Weights of a small transformer language model: 10 layers.
MLP neurons of a small language model. Each row is named by its layer, matrix (gate and up: input weights) and neuron, and shows model dimensions 64-159. Each number is 50 + 12 x the weight over its row's rms, rounded and kept within 0 to 99. A neuron's up and down rows have the sign that makes its largest values positive.
After each neuron's rows, "fires on" lists the tokens most often at its 100 highest values on Wikipedia text that the model never trained on; "fires in" lists the words (lower case) most often at its 100 highest values on Wikipedia text that the model never trained on. A number after a token or word is its count.

L7.gate684:51 53 49 33 59 40 24 62 42 36 64 65 61 30 30 39 50 39 36 54 49 43 28 60 32 67 58 50 36 40 36 67 36 48 65 49 56 64 50 55 59 59 53 37 45 37 56 53 53 33 38 59 49 45 42 60 67 45 61 50 58 47 54 48 53 71 55 45 48 42 54 54 53 65 68 62 38 50 59 32 42 57 45 60 50 57 61 66 43 55 57 59 42 61 45 48
L7.up684:67 35 40 43 48 37 59 27 46 26 54 41 24 47 35 46 51 49 77 49 62 51 46 60 53 32 37 53 65 56 57 54 45 57 46 56 51 68 62 55 48 43 56 33 34 46 49 67 56 47 16 33 46 36 52 77 54 34 54 35 54 47 85 41 36 47 58 51 30 48 52 42 41 36 57 21 34 52 73 30 46 60 32 30 54 66 51 84 43 40 40 52 58 59 74 48
fires on: "y" 43, "n" 33, "m" 14, "se" 5
fires in: "they" 43, "then" 20, "them" 10, "an" 5, "these" 5

L5.gate35:34 35 60 53 57 49 61 53 42 47 38 48 57 51 35 49 53 67 33 65 37 49 63 42 61 41 47 57 41 51 44 50 48 50 55 64 36 54 58 49 61 52 49 41 51 58 47 57 47 56 52 52 52 46 52 40 53 51 72 51 51 41 49 62 41 48 49 41 60 49 62 37 31 51 41 44 48 64 40 46 63 30 43 44 47 26 47 54 66 67 36 61 44 37 74 53
L5.up35:30 46 55 37 46 55 27 56 41 60 65 43 29 26 45 54 61 49 41 37 25 42 49 34 72 37 51 45 71 62 26 46 56 57 46 45 42 60 56 46 58 71 66 41 31 53 55 35 52 68 52 54 63 68 30 37 57 52 48 62 69 36 37 54 54 50 44 51 40 53 38 27 44 53 52 84 38 54 33 66 66 51 53 41 42 22 76 64 66 48 44 54 59 45 50 81
fires on: " the" 41, " Roman" 19, " The" 12, "ł" 6, " what" 5
fires in: "the" 47, "romanian" 9, "romania" 6, "what" 5, "roman" 4

L7.gate850:56 52 40 46 58 51 56 61 49 20 54 48 43 51 52 41 48 50 58 63 32 37 37 25 64 42 51 62 43 66 42 41 67 63 56 51 24 37 71 61 32 34 19 56 72 41 47 55 57 37 61 45 31 53 28 58 36 48 35 55 37 73 54 41 40 55 64 59 69 54 48 17 53 60 43 56 50 53 52 36 64 36 46 51 42 32 43 60 56 55 45 52 35 52 53 60
L7.up850:51 50 42 40 51 51 60 56 79 54 28 38 45 35 53 40 36 65 43 49 28 62 12 62 53 55 34 48 45 47 25 34 50 56 49 55 39 52 50 44 50 59 51 48 51 51 53 51 60 51 36 57 45 35 50 43 35 61 29 54 45 46 47 30 50 34 79 50 55 45 58 66 52 51 47 58 17 65 49 66 61 42 50 62 38 34 66 55 46 55 57 53 44 40 56 38
fires on: " to" 49, "ed" 7, "n" 5
fires in: "to" 45, "helped" 6

L6.gate67:42 63 32 61 46 28 42 20 57 50 47 53 53 73 62 45 56 51 61 64 56 53 56 41 75 41 63 55 45 57 46 52 43 52 42 57 60 59 43 49 48 48 43 40 60 41 38 62 47 51 69 57 45 51 51 54 41 41 40 57 33 70 67 75 45 47 45 57 66 42 64 55 64 37 42 61 45 52 52 19 49 51 55 38 54 46 64 48 51 51 47 63 43 49 60 58
L6.up67:42 49 65 53 40 53 55 48 30 60 62 52 55 48 40 53 37 51 40 64 45 40 27 44 54 43 48 89 39 48 59 26 63 50 47 55 74 28 56 35 43 56 66 57 45 54 45 47 51 48 27 51 44 57 43 56 65 48 44 37 36 46 48 67 60 78 42 67 69 47 42 48 64 37 63 52 30 64 19 37 46 61 61 60 51 55 28 49 42 45 60 37 52 51 57 49
fires on: " for" 31, " on" 30, "ter" 8, " coach" 5, " 18" 4
fires in: "for" 25, "on" 23, "coach" 4, "18" 4, "force" 4

L5.gate322:50 41 45 39 47 60 27 59 60 35 33 55 52 32 42 51 82 67 46 47 41 42 51 74 62 42 65 55 51 48 41 46 15 56 52 33 37 51 63 52 70 48 42 47 63 64 58 36 31 42 47 56 45 42 22 63 43 62 44 53 71 76 42 41 50 54 50 61 53 43 48 47 84 32 45 57 46 60 37 30 45 28 67 51 43 64 68 51 79 56 59 46 43 47 46 60
L5.up322:60 29 59 65 42 57 46 36 34 43 51 59 87 26 59 52 61 56 70 29 42 42 44 55 46 37 62 47 62 70 50 50 47 59 70 44 38 37 56 45 36 40 39 50 41 59 54 29 51 36 50 66 38 52 48 45 38 76 55 51 35 51 27 37 29 65 49 64 65 49 50 70 68 43 47 60 21 58 48 50 37 49 35 44 51 54 62 58 47 41 51 43 37 40 56 60
fires on: " it" 28, " him" 26, " It" 21
fires in: "it" 41, "him" 20, "himself" 6, "its" 5

L5.gate1137:73 48 50 67 60 50 73 48 62 29 56 49 46 64 39 43 50 43 62 52 54 35 54 45 38 53 49 50 54 56 57 64 42 55 62 45 40 35 54 39 46 34 47 51 51 43 35 60 57 53 55 56 61 49 29 43 58 44 54 25 55 53 58 45 61 46 34 47 59 41 55 40 62 56 66 46 67 48 63 18 54 62 49 55 44 54 40 56 46 40 38 38 54 59 57 42
L5.up1137:40 54 53 51 47 38 35 61 46 44 75 41 51 67 26 50 33 61 74 35 50 54 32 47 64 57 52 45 57 45 38 47 71 59 58 59 47 55 22 56 47 43 49 46 47 54 46 34 57 49 44 45 50 67 35 37 21 68 53 64 63 39 63 57 50 44 62 49 45 41 56 49 46 54 48 55 54 61 25 59 39 47 63 53 51 62 38 42 35 67 64 52 41 42 63 20
fires on: " the" 75
fires in: "the" 75

L7.gate532:52 37 45 39 72 43 51 49 63 32 81 40 42 57 58 63 52 72 72 63 50 54 46 37 38 46 48 58 52 53 73 38 50 43 60 47 68 61 55 59 54 58 25 36 37 58 62 54 46 26 41 61 52 74 44 49 50 47 49 49 38 37 66 45 46 41 60 49 46 40 31 38 35 27 50 58 44 44 56 64 40 45 55 54 43 44 57 49 53 34 56 57 34 59 62 54
L7.up532:43 63 49 48 33 54 31 51 43 40 56 55 55 34 55 67 55 53 48 38 55 29 47 44 38 34 58 19 39 36 43 30 66 46 53 48 50 32 37 54 58 26 69 62 47 43 66 46 53 50 36 43 42 51 46 36 50 44 49 42 32 50 61 54 53 41 52 45 46 51 35 53 44 40 40 46 34 46 50 51 47 61 51 43 59 52 50 52 21 36 41 68 28 52 47 58
fires on: "re" 66, " first" 6, "t" 5, "ec" 5, " following" 4
fires in: "there" 37, "first" 6, "extremely" 5, "executive" 5, "premier" 5

L6.gate643:57 41 52 51 56 56 46 32 58 41 79 49 60 29 69 42 55 57 40 49 50 57 46 51 56 44 47 49 45 54 39 43 52 45 46 31 29 62 58 64 45 41 50 60 44 52 61 34 51 31 32 48 44 57 40 78 51 64 62 49 28 52 61 58 45 56 56 57 44 61 65 44 41 56 58 46 48 50 34 58 42 59 49 63 55 54 74 52 59 34 51 56 47 52 44 27
L6.up643:39 23 53 51 35 46 59 48 38 49 72 49 42 72 57 42 59 67 48 42 43 60 44 57 67 55 49 58 63 53 56 59 65 60 48 41 31 65 38 42 44 37 45 49 43 35 40 47 46 36 48 64 64 64 30 46 68 63 37 59 56 73 39 40 57 39 48 47 50 37 54 53 60 42 58 44 22 48 38 38 57 47 45 51 52 46 62 53 33 60 61 67 58 57 62 26
fires on: " under" 30, " on" 24, " when" 9, " for" 9, " con" 8, " win" 5
fires in: "on" 22, "under" 20, "when" 9, "for" 8

L6.gate321:44 35 47 58 48 50 39 53 55 35 56 53 50 24 31 53 58 63 56 47 23 40 72 52 44 47 48 55 59 52 28 45 64 51 35 59 56 37 60 50 37 35 26 47 38 45 52 55 56 46 46 56 47 50 35 48 49 46 46 27 64 33 25 46 50 46 34 54 46 49 41 30 34 56 41 29 74 45 40 47 41 69 23 61 51 65 45 50 58 71 26 46 59 58 70 25
L6.up321:30 34 59 60 50 41 65 39 48 67 45 51 47 39 39 53 52 69 56 42 50 56 39 52 55 44 52 61 48 70 58 43 58 55 44 50 32 47 47 31 58 49 42 45 32 57 64 49 55 51 56 63 47 55 34 45 52 42 37 59 45 57 48 46 68 29 46 51 46 52 43 48 35 35 67 43 40 49 64 54 49 45 50 52 42 48 82 35 83 43 68 46 65 53 53 43
fires on: " no" 42, " a" 34, " an" 6, " one" 4, " each" 4
fires in: "no" 24, "a" 23, "non" 9, "each" 4

L6.gate451:59 48 42 62 42 61 68 47 60 48 36 44 62 21 37 56 35 66 52 46 39 54 48 62 48 62 54 49 57 54 63 55 44 55 53 50 48 63 19 55 56 40 56 42 52 65 71 53 50 64 42 68 31 47 39 53 33 70 64 30 38 49 73 46 47 65 46 61 45 51 34 69 13 70 49 56 54 70 66 48 37 72 43 49 42 43 51 32 58 43 49 49 58 46 54 58
L6.up451:34 48 46 28 50 54 21 75 47 40 23 50 58 48 45 64 61 43 82 28 57 24 45 30 43 35 82 67 52 66 59 44 35 56 42 56 54 65 45 44 60 33 43 52 40 60 55 67 75 72 45 44 52 46 57 64 19 62 71 66 39 68 42 43 63 79 58 50 52 54 39 66 53 46 35 82 52 82 44 47 40 38 58 44 49 67 37 62 47 48 43 47 44 55 52 69
fires on: " the" 43, " a" 32, " League" 7, " this" 5
fires in: "the" 29, "league" 7, "this" 5, "agreement" 5, "academy" 5

L7.gate339:67 63 28 39 58 50 30 52 48 41 66 33 53 52 55 72 62 49 57 49 25 50 79 48 43 51 50 54 28 52 48 43 65 34 36 49 43 60 58 56 72 43 48 55 40 63 34 37 46 38 57 57 49 46 26 81 48 51 40 53 57 63 33 43 34 67 42 61 52 57 44 31 37 58 59 45 50 37 56 65 43 54 52 48 68 55 38 44 41 58 60 46 54 81 66 48
L7.up339:52 53 58 55 45 61 46 60 41 35 59 40 66 41 33 58 51 61 44 42 39 37 51 29 27 50 44 51 75 61 44 39 40 80 47 41 32 65 29 50 63 50 25 51 74 32 49 57 46 38 50 58 61 50 32 30 32 59 42 56 55 41 55 33 46 52 31 67 41 55 62 24 66 46 32 38 40 60 60 44 35 57 36 43 41 51 31 48 56 57 60 46 66 63 43 48
fires on: " to" 40, " him" 14, " it" 7, " he" 6, " his" 5
fires in: "to" 39, "him" 12, "it" 6, "his" 5, "he" 5, "be" 4

L7.gate712:78 56 55 37 60 46 30 43 50 63 33 76 45 48 47 71 46 50 64 45 54 32 62 42 41 37 51 25 48 49 66 49 31 36 43 44 61 39 37 53 43 56 62 45 52 64 58 55 59 55 38 46 57 51 68 43 51 54 50 67 57 47 38 46 45 41 64 64 42 65 50 48 38 52 56 38 52 43 44 43 40 39 34 39 76 48 35 55 63 40 38 41 53 44 27 35
L7.up712:79 40 66 42 51 82 39 32 41 38 50 54 30 41 32 66 41 41 41 59 58 42 65 36 59 50 76 44 44 42 69 37 52 58 56 26 60 49 42 30 45 52 47 71 40 49 49 41 52 65 39 40 48 50 28 54 40 63 63 57 60 50 57 71 38 67 47 46 46 50 50 31 37 48 56 40 61 46 43 48 55 68 42 54 47 78 50 49 62 53 67 48 48 45 48 62
fires on: " an" 96
fires in: "an" 77